Part of a small language model's weights.
Architecture: LayerNorm before each block, no biases in attention or MLP, tied embeddings.
MLP neurons of a small language model. Each row is named by its layer, matrix (up: input weights) and neuron, and shows model dimensions 0-255. Each number is 128 + 32 x the weight over its row's rms, rounded and kept within 0 to 255. Numbers have three digits each.
After each neuron's rows, "fires after" lists the tokens most often just before its 100 highest values on Wikipedia text that the model never trained on. A number after a token or word is its count.

L3.up471:145137168119086137109047124120122156124075132071122198121155187085140133074135124092104106130119082196077076114093121112136143097102111070141121046119103089161128125107148145095170107117130107174107139111104088156137158148147162093130143152128110126158085140085131108200145137205134153101119116132144148167163121158150172116136127115096156116157136119128136081090123154075074141142129163106138169128099147082109081152108137143074149149151166160109113157093108179177171079060188171105143077152096133079161117133099129149161156197103160132101174157138164102152128087123119125043147107141068155060122125078121132171104105150094151155172099179111149077133115122139075164153094113137137134127114115105115153127107167097158122210157188165159177073115104133065107165105196136
fires after: " o" 14, "ot" 13, " " 12, " (" 6, "w" 5, " w" 5

L2.up280:121136165156131159136103129140134064124123130155139174106165112129109184130101129103142156097115143110107140212113116140172140119149126160129169124073121106115092155171118146057141113108126130108159113120115116156179164130084142127126112105143114134108146134123090199085090138100150181158172114143165159132143099070140156088116098141094102138172212139177154098086142144115066091057102179099131152089051104142137084164127117107069078144096117172211111097121059063148114109163170089136099172126187120181114107148172102117087113187169139142141143149185119180167041134142183121101131113108174112155128130160095146099117093143076122058181133155145119133126137166058158123148067117170173105138166135098136133136179114143140085110103107080102143173113140095156126092153074095
fires after: "\n" 29, "r" 10, "s" 9, "ed" 5, "h" 4, "iz" 4

L2.up977:137133203153165071063157138075138084109149139151088144131091110102135142131128135094106106133164138160168164093138151115131117093172096158127127180191112139163110064119090148118117148075136089159159106148089149134112154163144113112112180110170168183113106084132084123177134157108157093143135039126123150134107117106079071130186143163131124119183162135202160102121089135058113092120138137104121131119151117126107066164101121088153173125132122117134061182162130148214128139125105141100124130098133096033121148148129090151125091146169129137146105079128173111123173118142086169113083216130068106145100107096135104091192129153138094176167106161156122133106154106141089097135117086134125133211171125097138069127100121197148158115138109112082130183160111169105106187128154180
fires after: " v" 21, "on" 12, " d" 7, "our" 7, " m" 7, " f" 5

L7.up434:156093069150119088162117150161091101092122145150166176117171089127150122170100114115124140064072113101082106133111136112118159173177128205163069066131153109116127162149109168135145153132109145121096148112111105122129173177103126130109138115147179116119166122135156169089120118140089161143170106121156094091089101083134126116178066090183089126114116122093089122101144094133088170142081111065086137148173150112105117163128134129162087151085083170173148098099119141117178097129157154133138124139044171084095148158074119203136127141125065156145131105136199114147101178107149087149132146156086134122156083087201187147166193119138141096111165160106086136159133140119054125144137162133073169158209148067145102096094157131141138096129112186123166118106095130111178143181098070
fires after: " c" 14, "d" 13, " C" 9, " d" 6, " D" 6, "c" 6

L4.up518:110105143122095010172153095172124134163154152133108093132088208125181068157099110165148154137173067124074124170180127169135172107133142152139124086065116205114142123155138108174142196099149133155086103075095130126114167115085117118128189107118121123174147171109151164113122116081166162053148067106088159072138152050144102160109069137125155154118120162088066095124130089169129162143134115135143137166084158127093120177112148109155179191122142159125163148068088084097107141098127174120131112173148152132094169117120103119117131143187122112182117119132133115114173162079136110115114138117104150064115107118163140131090143180089122116159084071112124124098087119172165144141140159123114089127202194112095141158099141097111137188141101092133103169107124125124136111122077136
fires after: "t" 18, "ent" 10, " r" 7, " " 7, "ot" 7, "over" 6

L4.up96:177110104150107155144163110115108102176129117123126066138115130165148140123074109123136150157090139119103094199096105079103129114144136081129078143098126127187174120103128127109168161131143092134144069113084192140143168178126143158132102146121122115136189113165100081128162105125120143144111113114091093085169159126104134178098150132125172104051100111151154123147067156117152067127149108143123172146143150075133092127103106121121131073183094231122115092110091150127038063122124119148129163133144140104123103082073152136077180141094141163161144161129168114133159205087122098127193155116085139097197143160177116123159064143089185117094092124141075134119085091090169128119169137135062118095159125177142138201072152213103145112154160125126160135146090113125153157161089114
fires after: "an" 18, "s" 12, "c" 9, "z" 7, "er" 6

L7.up492:146070119160122142100107159125124116118131168144164084172166116167131119085106146157091109129181141130170150113111119137080131107125120164142131145101169176120117056089150140114123091152125134132130128172138126149135082083143105076113106120062163112159170122091121136145100129127122070093126094064105115186131160105169189165159112133147133127148152105156148137154063154122139133081160199135107099146095105151088107113069149192114152094102141132070123166165136138162126092142089112140148144146156162132110069180134097075093114108221136100130148182038144100079192160182143113136090068124119076144132132128137181123124226155153135185103128114113106109112141145170180156073185102145148145100120118163125139100164144153079095099093140147065116202140167135158204128084184138
fires after: "," 41, "av" 5, "f" 5, " on" 4, " B" 4

L7.up329:123132117132115104159174171117109122134054156159155090095165069113139138139163093148195062122126126133174132129145107120153152070110088102158109203089115123073095084083147131137154150110150090186159159118112086149137156102155117154139098114153102139110154118172175153069108102075053125174131128122105181142161083133141124133130146117136065161189153146133161066096124155102074107098135134164156199130146137130101159151104118132178162190142145100164100079168117157046112167219161088164161111103146122116094115146153066145051107112123108141128158108176095138149101116161109120109108180128130125127144135179108132067136149161162145132122119054134108131114131114123091168150085109128135167175127097145126191153065151066182112100075108128138084132129123146161084204133155112
fires after: "an" 38, "er" 6, "as" 5, "at" 5, "ur" 4, "g" 4

L4.up470:130097153092136119107119134154149075117146086120133138090159127079130141141111113105158088140098078113170144146122174105092063158090163140119145125093117046200098135153127088096118112131101099128130115125140104140127116157131215142079126109155123101098172154137122066119137159094129130104102122155153151069122141119089137190185198217069087118120143145131089146156155067173206116104128099112127130105140170145176078157144108116064116145108170102131137170130167134136125167138139094112168165159136142097074115165196111107114124142123147145107127203168111179147136114136130065068131119096132116166117050118141102144093175066163130115115182126064092141158113108166109120102110133146128094097128202200111154083091075074148135157121157131136117167102166146150138126230136146
fires after: "e" 19, "a" 12, "i" 10, "res" 8, "re" 8

L6.up557:112138149180143141167111144121131179075117088154144089156154173125139113102105095163160097099150160179155087144120114170166147141127150096145060218101144113164167159118181171189106068104071084089161137133131104105120139145145050150112119097151126129148131142137140144170137167169131065151124074151094098096059116111112099144174135072177127164166143168121153118114157153093091171132126133078165168176108134092124145148118111136121140163133156123152194122135085114160109094148171068095150131114098141119069103136107114049121098141110105120121117128157109159070131138165068117136085126159125155091169148130144116066120156157082111169054118087069133123089145073134133131126092109112120127158051145198059169140108082126147103191214091099086113161147127102150140148123145141
fires after: "t" 26, "b" 7, "re" 6, "at" 6, "er" 6, "l" 5

L7.up458:075112149164160124155111113157141100180142149137109142111080155144135083164098136067085096086120115137094111141120117113098079166157174095171157115112143134087110134185192152173119085154089205164154157107083112130076094161105158104152160092143157085107124196089090110118029186141099124106142143104110129130095118128140150063138115130146099084166141091124127060172155129121179077118142127090057166079125155135151167093142184128147150160076115120122085142137143147139109151159085153154141108161150132157095129114180123164119194147169117139178069127114078084096151054142161103065121084107166138134173103139165127191151153082114145163158123137125101115155142093096152124114159076109128120069130176189122175150098039134117147132141133117131140164124156140173109160136191116
fires after: "e" 36, "y" 9, "a" 6, "o" 4, "he" 4, " and" 4

L3.up817:190085172139101120154144216144132070073150129100118128098143160126096151153094073139166130070151138136106120102149132117094134116176152071118118127164139145138129123123150100116158109111000083100179185115163107167106135076113118112191155116122110159171073146142141108134086173109125116118129161149099156160121119145079114103138154128123116113142157127108075173202111184089162111132179032093114187130107109143146165124139108101100134126160121150068129151130109177080153133109121115087167117153150141160127184153075123171108140082119141102119136107161144180193117147108157115106130165142185139137140145139129070107159153122128148105194171118159080155093082115111077140136144096081058141121058157106139107072123095100126074115154109124055159148130102169129121180072146154
fires after: " C" 22, "ud" 7, " p" 7, " st" 7, "z" 7, " con" 6

L3.up259:152102131116133076105142096115152123107156145147096152136134112095111191114088113157137101159082143143163116117121152094122133133138170116132111133136079099078110098105128129165102153180060099138130137130171078179148176133160090114069124114111124151150105136127111105104079131186123151141122119141114175155135086119124113103168113149150121133158173149106064223152193135120107110117129153095169113121146131090121124082198127162146119141163072130160137082131162137157067079143109119218178115157088068108135121139138078107141101104130100139117186114129140120109161073151062116120042073124167177101120091168111173123060154040137112104170160161200071169179156156120134121127144148112105107146208114106165135143094099155093110149155148136201162122100126111216071093151133101
fires after: " n" 21, " l" 11, "ar" 9, "le" 8, "ist" 7

L3.up378:097154092165087100150141147144176135085088154127162173109141141124211150148110095127172102097136146125080110119106156174112172141145118150103123123113154140109157137172153089125101149143068189136098113147101182158099146129103165122059121068170202166155155082110072209142188144147142122141107115108164160101106111073133094121119135124158189171137149157102071139120136135162186075127152118076130180127080106148112176144087143138153131152124166182142124166148083150150065151184146104110148120154118139110177203134144085116147107115076150079094147163086090113096163107182098123087064098186111114081123121055117102148158120142117179115161152117147135145075121112133085108092162145110099169090078144117121173111113124073157141101169120169122137085106088142176130105056086100
fires after: " f" 35, " s" 20, " F" 14, " S" 7, " w" 5, "w" 4

L4.up910:173167109121116186106138113117178089087148086140109117178168075142120122137129157099162171144140092159128116108143088108196134126153043095091150155133112125168119091082116122133142153164089088113079130127181052070125124063039093119116111100120110137142094116131085139129155091117102226127098107112154138185143112164087135118141157147150071099102145105105147126161133083177147129108148168090110125132179145122172133049129153170108112152112176026121148149130116129179117098161043131114175164166064062070118123151165099138120109088126114087172121139127155229090137175118127129154112116081143106173146170131175137082110145117146115132160138129135114168098196154106150145108130181148166104146140085131096122123069123150146112179160123171116115105144132129150104132138144122
fires after: "am" 23, "ar" 22, " Mar" 7

L3.up734:148117165130138124103083110105162143139114135158158136207157123177137168146127149139168088099128112170077123140145125096175134094092105184166134122222158192105093080138116124101114112148143142092109122159117139116145177170112155151196122113112113078111100101084121186085115151131186134226078125193136161144101074086189102095156099112099153140139160135111114121125202075137096092120074109154160093134146103084096054122109132134091135148129143111071139148058141104152176139142107138127115102142119159145069157145121125125110086133153139131142112085151131153137102094088127130136110163079184140142061067125130157100068090106111143150085101162111101123172114129176114072103111187095120151205199133098117177138155152105090170167136186102061101080122134110143116138107148151
fires after: "s" 12, "res" 11, "re" 11, "en" 10, "ear" 9, "ri" 9

L6.up217:125137058139124122134110165155123147184100065163105129109158136091217116124142123127133144072122149118120154131148122165133091166187154115108076110177148165111139105147088124171058081140119079080153169155122091143115173169136125111143151156131114101107135095134136142130132117085156086074124115088127118178156149138140160107104127165151183124162107119116084073125105111110100218123145138159174158107167141107176058122146121186209197106167109156108147159140091119112142124115131095152173067104145111135103119093149156141150086139109165110131166090112110098132147130057153126131111163082117140081101107177174116146103089149201100110193073136067063159170083125182114086149205124119152146114143137021128133112109149105093096127154099187157080174115101129125141108118114147
fires after: "or" 21, "il" 13, "c" 12, "|" 4, "m" 4, " pro" 4

L2.up773:046073136157121128108122151179113160090092178159218149148118149171144113082087120137122055132110113135127130120161190173154081184098118131132093134149103134088129124137102113071141124121138094083138114199173176178126102183193157134099101179170114120124101125131123153113187088109155189070149103096109117170103082214137141183137129162145125163123110101089183149154162144100142138130143130121073195103093117091164091137090149116128079178096164080124109135185139164169154152045131189155109121106094137126127133148099087164180137183112142124170096138162134128089122148113093116056116145119092130208172129135093154134138104106166097145169159172129163097100107147152179138106157089116155137149103117140115140110172106073117129119122076144114122101102134171152160139093153086
fires after: "\n" 79, " c" 4, "ar" 4

L7.up78:146149120106144100136148088149066162115138098133091115093110112128147131152156123165093148113115107135085191103084152124142103217117064128103047094185139113187145148145119153126103139107116054130113129103143163104164142147130108153103079098120099142145082188137172069115160170104144104156136194140144173165112175123148099091139104078085111152114146170131158148116188106128122114173079113151125122128182155130154106125166111095162121112089155133230110101158084101106181089135115104114182143137144084124101100117135093140120146113125154109125131124117148128021078096101185153111130149138139211116122106143119176189081101112114142111155125136156153156103133063112130080103173137086100142155139174127094170141176193075119162133130169149126113105155145172074094144172206063
fires after: " or" 52, " be" 9, "f" 7, "ed" 6, "re" 4, " In" 4

L3.up922:084129175185086144139163122166126141140084123101168113112127140153135129119139140138152099140124027125142162139097157099093115126095119160154125168124137156138100142150167105114068157111119199139076119116094117154128073143149106094055200160116149150137177091127076134086176110083149154135039132128134155158141144078147127112128104096074098100126123126163125160202097145174169103132146136135144162093134152131133082157068110209124172112199096131154124193146088119118096150123189145112121115084167129112111200150145120132130127109141157063142146142029143114123141183085139149161167106146142116099196114117134141141161150116099082095150136140135101142090135172077062041114078147165134161114107106115054142103092115131126155139150123110090117185172117159095160156151067126
fires after: "ot" 21, " w" 12, "w" 11, " W" 7

L2.up840:095111133126097160110099119110151135148148146125110139139131126095110127139146120085148134132177164220097158096074148071146119081123119067139094150149154134154142109099110166134094153074105152209085105124188161117117170124162156123100207197111144147159112194106128084143118124129120202122146134142111155133127152128130122151200167125173158144127154113148082063156154139109141128077165112105134201125141124113089085115079099124142096141180113191127148173150110102143149126122125098107132105146131141041126146110081096129129068161033147079118106173130120087162154116111161151140109132189107062088118159162129168128153166154149134157176150120148129139132129176082125114100098089090081123133103149087192164072060109139108086073162143109139116187117099140174106157124034101
fires after: " f" 36, " d" 21, " w" 20, " g" 5

L4.up369:095109153108074142136194052171149159192092105171130030136083136161149102115118107110078130092119170131098120145127127122125120142121146145140154103155188091102187117119065150152079175140164135145105112102125100172135170166158184057136138116153093096115142121103110110105126103125161132113087105092106111159173100101165170104170151119118130152160108152104089181174111143093176105139111165155161157144151176075167110135086100162131159199108125099122083121162163156148091090110140036116174148121113089164135141169202133100124140146108136148198129088069158162099125108131148087136156141105131128088095163076121132123129149119087115092149085128099151164142177156129122113120138135181108166125176089127158205104124153106130129122108137139162087204190108110052155118043114123
fires after: "ver" 18, " includ" 12, "o" 10, "u" 10, "ain" 6

L4.up485:094161181114187131099107097150135160116086163149130138096149127174119146155159134141159051128074093073143144174140152129136144226133128094127139187118086138168087113173168141134109167139119148137146134126083137119174165079113115119105117110119070201074090133143119144162157083114120153101105108170125085164069087125145172113115108145117130122121086131118105159091122112092093096151111130112196177139117133095113085136121134097130119094208137114163074090135160083106131130162072118088111075175105118158166151139085128159138114131117124147131155103115185069130180130138108143132074152164046163199129104080115131100128094179128143191131079148095104068099140152140167101164127178130102178153132161111056086176059138080121145157119178142160110142116132191081165172146094138
fires after: "b" 15, "t" 11, "er" 8, "or" 8, "ver" 7, "m" 6

L4.up636:115141157132111153104102106106101147085154167099084080145108109144167157181128114074099119125087121086189074139103123115110112151119145118109150092133063159097133118071135212113178086138127084098137119118127120112143122166128113144097080163158142091098145119126116074143100167097160159122141108121110161188176162148155167128127118164137111059092167158118161131211121117157122219092178151117091194110141122160195142178101116156168117150124142092068153136133110161103131161126168123114060102115104155140111131134182133135135191118095170093090166057113123128056095128157158109118092099084144224147114107138142111146111170161149182101064165065082161124083105132097145107183137122105091180139137154139097155130094156137145141143106203055101116147161124138122151162094170132
fires after: "o" 30, " m" 18, "ro" 14, "e" 13, "l" 4, "ar" 4

L6.up808:101134145099141098121184144102138141130110131115099062076152101130131125136138151113118118092094128071142168086134137139114120126166065127150143160114161145082122145076140148102109133138117108126101147103160106167074168175061104100130105159144119084096151166117123058136136094160198112116174104090108141127185152103194180161124089159145126122077112164105166155074111071078211169096141150122091093096125123168119106205098104134120150171135156065101093156068147128142154076112134122130117105154144164116149121175111162164168178105135182133127137106130091075152101092139135139135047103123137178159173101132147138065157185162147143107131112105091110110150147101137138110101162109088100133173087142170103137096050165152129156078088148206169073112088120126168161186167200124
fires after: " G" 23, "e" 18, "ver" 9, "h" 7, "-" 6, "ro" 4

L7.up640:144122115172084163152163163169152112083164176111127076163105161108159166138176130132141086099115191183127147135161136156094123137097101176103133113139103173144130174072146147097135121137130071117173149128167144140181159106134094113141161077128106155138111101135152172116113129104082086100140073105135169136099166143092102139091126099139147222111134165074115089125058100124106127142149068153110137143134155137112183126100187132146119139119148105178155116177161108134116117106163131083202151072102123097131149117105048108087147157101127142103180178104109083128134131189114053206070127129163117147127132100090134103144132081114146171125159101167105059038192165134128118119112118046108137131069140113113136123144100135217112145189112149106123086131140105103092064123132122
fires after: "ell" 25, "t" 10, "-" 6, "en" 6, "er" 5, "c" 4

L3.up350:186099123119144118158160125089142101080137188175130147145113119089098161123119133177135162138152116130106099116207133173118143144159100082163103165205135083088098116164122126143151078104113161132106112153137069133129077127095064139128151077115101147067110113126046195096082093128082127192108161150102110176143150099149112121106175073082185165153092124134066112141170120149128146149105182106131109103077113197184150117128114129133074161078093129197137119098081111099127084157111155160085150097081166132106082120195090131069175084147170133121164188145103139120113136188168120183108123139155116131115146127189133072109079175188171139157137154119117099172114116153148111146147169143185090115147129119153146109138136148174061157075142136116130087123153113154112150109114111
fires after: "ol" 30, "v" 15, "is" 15, "r" 11, "s" 9, "erv" 5

L6.up648:123138156171110125215138095128129149109145112148132115153123104154108125122119139109100195099101154103084166111110090163118195113113136177162126141162156132129111101168145135112136101154113130124084115105150075100174136145103105118105120138103049099205124213092203176150119084128110128151185114150117131165156156165154155174128163096147174153164157073157145115133123085121128089174109149107085109062076132140155066153215111115183110134109181114160138085115155150110109120086138078124087134118118084148188105197154146113158123124121092115155111084158178110153140119096113082212080168076132085138118070091117155132123095151138086081033138108120149089116182126160150098153137168113089127136180107102144144098129139194140128125132141173112100168147094134105062078126160115
fires after: "\n" 44, " is" 12, "igh" 7, "le" 5, "s" 4, "." 4

L6.up983:221099119113116130131086125111111103165079130133118139143122127147080148150099129122132088181164115091134133147148164109183183105042121095131121167101177142143158143109128080112110149141111126095151169130121103156170161111128113159192165132140139119074120146115167146078161082115161072150101125151149124156143124116153149132138128146112159130160123115136140080191074135089104147131126188170126104144161072131098136144061133091183111116186139097131116087110080116090184156148100149115128066169110108113126150217096104130134109176158162101117147100077148141174151163137183104153095176050084137133147095097115093070129153108050187139098156134146113139106075146117042088149084188149092108135227100120099134114107179145098145122145145116142052145124138153082091181140148160
fires after: "d" 24, "t" 12, "ad" 7, "b" 7, "al" 5, " us" 5

L4.up816:141175057136154110082165073156105102096131116129142154087117072179092218088161104128108145144092144188066149164129127160117110146115167103134162064088217120111160073151143111163119124169131110067138143149140136100129101153165170111122143133113112105154154099170161173124121185134107114154111143113150110153108164131085132135161110106107160132152187087055133190181152099176145169149184117036127143116122143095144135107134125101238155138136068107124105145103136079222118157140110175083149108155114149147158164120118160182127156102112094108111102088107137132134101120093109122093196121128110082100136162128164082140108129129099152122175115160137096154108088165114127099118118112110139146163156113157117205127114114126077068173111109137092139171096160117089119061106091160
fires after: " C" 22, " R" 13, "et" 12, " D" 7, "ist" 7, " F" 5

L3.up857:112199145128107093122128121120104094069112146091144125148092140124148099103130113141132171097150101112109142169144144134068092178117133091142143050092112216136141141134180114091137148063136092149087165093127127166105150113127084140164148151137115127133071086176179213137071075120088130147091147128119133143141174166135128162091145076119172111175168134150140135157111100068138185219163131107071137115123136162081115127115128096093177158084086120109129156061143159063153110148117111092126102144104152164090144147123067171180107127162117129119166137188138136111101153104116101143110101113122122064168177123077147152089105110149159137124090172066091102115088114085116121176084171188138049138132158151128111080073138102098078185138148154127148138128155151087133143156165186
fires after: " " 17, " p" 13, "ran" 12, "ot" 8, "g" 8, "r" 5

L4.up245:136163106087170137113087101130098137086130114151093184192203066109131156157092150146125111106110162142089142132110163065122079124143058165118071129112192172153119082127172137119148103134105108154099073210127072126177093083148112148124060110089135204074107161081147137161156166159086176165091129168103130130135139130157115166157180119100095098177101171180142202150170111138122136079104100108125129144088135137116146169109149125146127118132128104146108093128143085087159119056112119152188132134146076150126184145159123125110146165115098084194081135098172095076115115185108130138147137122078123139141182105116157132125111121138177162115128107134079096089147129100139121146121157154075126154070138175106135133171058075141082126077129129133118182101163175077107169140101136
fires after: "f" 18, "R" 9, "ed" 7, "v" 7, " D" 6, "erv" 6

L4.up209:093170085166143145100099153115134133117093116124126141117160101094159094145096095132174118084121124131090175189078149128147029140071156112109141133140131133153081093089111146115115088163111130153187180124086140089162132137137152053161129123113122144116154082054142103104157131115104123136142146112070133170127151127187101113207195068145172121163138114125069166111120143141174133105116120114112133178135166084175072065155136173133116160109081185157139123134137080096147135078082094124168139110115122146120140149127151159129098152128096191150052187129163148152123114065118152127118098101071174134130198111191116095142117161113089163137161080087101124103112061170172111099139149111115162094143158087160125166141172106070176133129159150180145091158075169171091142146142090
fires after: " pro" 22, "r" 18, "f" 13, "cc" 10, "m" 9

L2.up354:141044101135152108157136140140100079138129107115118078174068148185130111184124093112121180103126117139151158094144143174147121070146167122105091114108126142048129119128142045090178097179136160121136138089143125101149152115146150147061131163085062063103107094110125143089112102158113115154149065109151150152121199137104149091100133175159174160142135087122076155147130134136110096159166168125177127139085081177133159147120188151127081112133126138124147112160154096125108157201080091145119182118131102149126117153143122130180126145150165072130112191104170139130097152117098122177109098076117108113078137168135145129090095174099136116094081088147090081130156113086147155125141043175072133130156109115142113137125174206139173075125186193136127126115110061132211133115121128
fires after: "\n" 42, ")" 16, "," 11

L4.up829:134142105117124077175144107128192132078097131082197114146096159154106100107174118176178169134141154131130124109146143125142100070114126146153190083124117109100113120164163096122117138163144121096144140097143180104118191170168116131214214122125160130096171107050102134160090164052105097120178126104136111108101107148099117162128114143147142131118090138103056105183118131129053145148153049126181141153079162126145123155158056182150088096167141124159102098117115047145095151183110113109154116144100089097079111052168114094129123191145139149161131139101116111146145129140094160102132127169111115112102164051134148166157117080089163113131134139144088108094085161152132117097171090136170137137187131152090164127164159071134133118150172122105164154145133057074177108133116120
fires after: "iv" 19, " d" 10, "v" 9, " D" 8, " per" 7, "en" 6

L4.up932:109121106077113131131064143141168189117142150120124185128170092073169085112101096182146133077103096090128072074124167130098069126094133064217156116129119120142107102130113175091141143145090108103098162092122179131229140142180075101169084180137157113127160165116120117147134093104105153131143143104143126140088110089198160140134106148162140159117071141165162088154097084103075119096102101070123137144138143124097120150120080131111139086078139158132106157140139119120178176150133145170121125166119112126147127067040124169129115129153166165102172144132116115147108145101122122137095155141067170110168138170148157128177142121129253093181125088193176090127104144156117126059135118140139172118097141106153070116121123138135113209149145130160123127103128105091148145181150102
fires after: "m" 26, "c" 19, " P" 11, " c" 10, "e" 8, "ol" 5

L4.up220:131112116116122194126107049165123063159111096143139126126105113124202156091120106114158128109103145106204124181128122115105128144096172074109140181124147117136103126052133146106137156196136161170124132145111101092094122133176132147118134137134138110114127121138163161130096102069088180097153107144129182128164054115185137111172152170172149096172088097116096085137124119129119146169201146110157177155122174104138113108130120161105110072083159119103129122133131096104132095164146117205108131119169151169110150109179103107107112119061098146183181170027179096174141120125108085143130107143112184186065120144209115110099106091115146129132105119107108132085056162112161153134125150100131125130141073117136134146126139087136139152126160142120175168188158157020178131134089162
fires after: "ro" 30, " O" 14, "o" 13, "a" 10, "u" 6, " de" 4

L2.up704:056074075127151082120141072099191140115153100150144117166141153181116115145136119146118117062143126133101114139098171096154128172189073132152132097146076131063132155141148123032164142175114113142102157090117151114150102116190126130103121111142144120170085163100179151116077139123067162147083085192112153097123069193146142149114165133172158143151125149125140157107192083139085109178132108142091174130111156051125167144134208120108102145127098156126134137165077127171146189092115094141080123136150188100102121147132101151183146060143141134199063166119132119109126157106123107139148131146124117138087106138135158181105079107089114115121158125073153133161170170113115107115115100039107176113106179108121107105168105103112167141140147149091144108128081200092147134112156078
fires after: "\n" 85, " |" 12

L3.up826:109084129160113103132139120133102143181128095180086102133121123093085140129143160105099138110118167093139099062189090169059084150188102115178135172097105089105129144183160130156093117162088144151134151112123075120152172169128120125121111193087146113080221149135162136193169154145125139155136063082132150132090079102136094144146147114136193077128119133112072048122125205143157116128132074125118121099181165110152118120127113109103142180075112123112088118116107093129095167059102102153118170146086166169131134105100185121121157056107149159189117141116098117121141137104104141089101099197160164120150140192165174093159073159125145085109071130161156060127113092154119097161113085115065173155155158142093129132153108157115175139127139161180092179104115119129149122107120148
fires after: "ro" 24, "o" 15, " A" 15, " O" 10, "u" 7, "he" 7

L6.up752:145070113135115135182169160127154175101145136077142078109116108094140121196151135180156096123131113133117135092151148150118100118175149063168168169110211100139110111067146165032172149140091076091093101112057092095126143119133132095112087138137116123171134098142109109116152126171139136196101128107126124124193145170095133160115142101228099107141066094129109105091128106103091133108156141174104182104178119090151116126110117138149097103154149132137046116130104092118073191151151091184154075137164125151137114112042109112073165137123127143180127178137123154127158084090129128142124120078109175148184128055192072110142112163156141118152077085133124100158077105142133150130092184136150111151108127128171168112127146137176105135090127117106129210150115132145113149166107123
fires after: "m" 22, "st" 10, "c" 7, "ac" 7, "al" 6, " New" 6

L3.up333:157175121101082150125106152098150122051103148117255124131049157179152168092140086141162126093117147093075140115099139110140127134154148092094089152112105192070125202128163126114175161157070143207147119158141207108102163084142152114091185104122097134116133119156127095138165142104097100138155121138108139088134114113157105143174165111136111088108156107076086158146110115119144147130097096073104130159065184127130157157057141129133178140099131141131090083164163115141072136146202142093162107122137120154129105161118106123134109148121105091096115124064127102147153105093120098156173179090115109133126108118103079135101163193156141144166172112188105115112155082099157097114230157093134100154109079128115145111165140122143130138092092133123124164106127106200170134136150115
fires after: "g" 17, " G" 15, " s" 10, " g" 6, " S" 6, "en" 6

L4.up12:083125141125119121119128054094125154162121133042082115162126141069158146139149118114101095106143139117114104158128147144154155114122130079171123142144127074126178115104110109161122132118156183180055162113168126124132180166157155177136108077133119115158151107166135177101072154105159060178116120194106161123145139066099110183163139174204146130115086135124156141106098105103120112182172104135072109158099090123182111131108108099131164126144178073139110123190097094126155156132138099080117131108107070127092115089162162092148183102148126191063158124107152138217136176117134134119107120120176189102112134169116091152158091094117083135112133071162124144128099169071134054158147095111183177140133159146123080127081151129165118085122190200155118140159087134132134086119083133
fires after: " O" 21, " e" 17, "un" 9, " E" 8, " al" 8, "ru" 7

L4.up609:131108130125168112103067119119127146139142087191122093138096100107120125109140103116150118159125168134076156158147150108147170153135151107123072169150106129128087060140147107152115149105106160143122151119113114142150129098163119122087094087101115100120161091128108107153114102140169112130117192146170126110085152075107097129161123157079139101168129174190201129131121163092148161166125053133108143101116115094034136199085168134152017199172166124104057084136179138123102128139092194139195144038149076179145136114167088151173137180140125136136138132122129155168059150107117128126134093103175102176125134166134142065115086091137086109129136074120131129112120110205104111137125144150136177132184078144105179109123223099103093144114146119145113129088141079124107153119133108
fires after: "l" 41, "r" 10, "el" 7, "om" 6, "am" 5, "ill" 5

L4.up712:109120109132093199173100052083159169102164092100086106076133131090073135108124140158145090141151085139126115158115130128174129120118091110102133154199138131078140110093095099087083161105140124134073091165109134128097146082093128178185122140143107104132146130149110151145156117135079100126154124035144121116135146089126139155165171094115126204092079134162139119171144094125055138139161129127144096119128148124178097124163172175182126135148175086140153152111105077161130146159125107108147171109092130063102131119198131119143129136145164162104153157150148180137121129114143116138089165087181167130135162165090128175156119110062112209125095142121172096103137160116099077108212104152100176148185157158139161146164087150185150122175118183185134090107065067053103144131113127
fires after: " E" 12, "ir" 9, "s" 8, "per" 7, " e" 7, " Mar" 7

L3.up925:140103126112095126168111149101110192112150132130123189090212114112160143122113139119168065061144097147102077147096130135136155139142127135084155124133133122056139165141145142153128142118078177126119093147128117169171160150113122119060143169124166121185129133071146109104149133104160122171076089186120132120131118094158061116153129124135073119197092114115073150191131142096135060172131069132160149169123155145054166207068185169087133154150118145113048140142141160056101099126112112098183140118173161062129157097077138075139064085127125088112120191094091150180163100155116148147164181140130129136185135148100127131125156143120125107079132085119155176144081126142151140149167102123121104120099142066129169121175132182103108055121140121120118117100117137108141096166091104
fires after: " w" 47, "in" 15, " W" 10, "w" 5, "W" 4, " r" 4

L3.up383:123149094116145185085124100122134131099140158115224094142128163204103178145178123138160136135139136126109123098196170149142061073116094166068105152172158179170136136121141107123096123112180135104076158078067173137174194079091163098157130129126116104087158126139152135102155090123111139157088093129118131113084094070094117112123111124145179118148040157114147123160138053171096133131119085156159170165101138106101139122157119139090104100097181074130106136133095148145107129112161089172142160182132137114055129128122101185152065078103155156104076106139092168095132163136171114117149157156157118171115144127144096151138100114119044153157116080113116127134083092130133200150171131157151163138182118186128168100107144122083145087126131110099064156102127170123142097055102144
fires after: " S" 19, "os" 13, " res" 9, "ri" 8, "eb" 6, "en" 5

L3.up356:138116153183073184122133076137138147121106125116126108105065106182113189095111139155112191145156083115147116149133149104169143056170079119097137169117141165143171123082166051114126068190091134136155125163071099133172142093155142201132162156114108204126193122120114172133134181037110122140113150073137118130139094162155106145099175136131187134154157106095142129170103118131079094123147206162126164145153182094093117098133102135099139146165144128175119081160135123097154116133180097176102140118128156116095109037175104095111130146105137125114150171164103114110214129120134108083109145151107122136080144115123134108121101177094150135106144125108159095156094091055088093116145137123109185143138097175071152127159143106170116089091141075141142140187105098098129113159067155
fires after: "en" 15, "s" 14, "an" 9, "es" 7, "ff" 7, "v" 6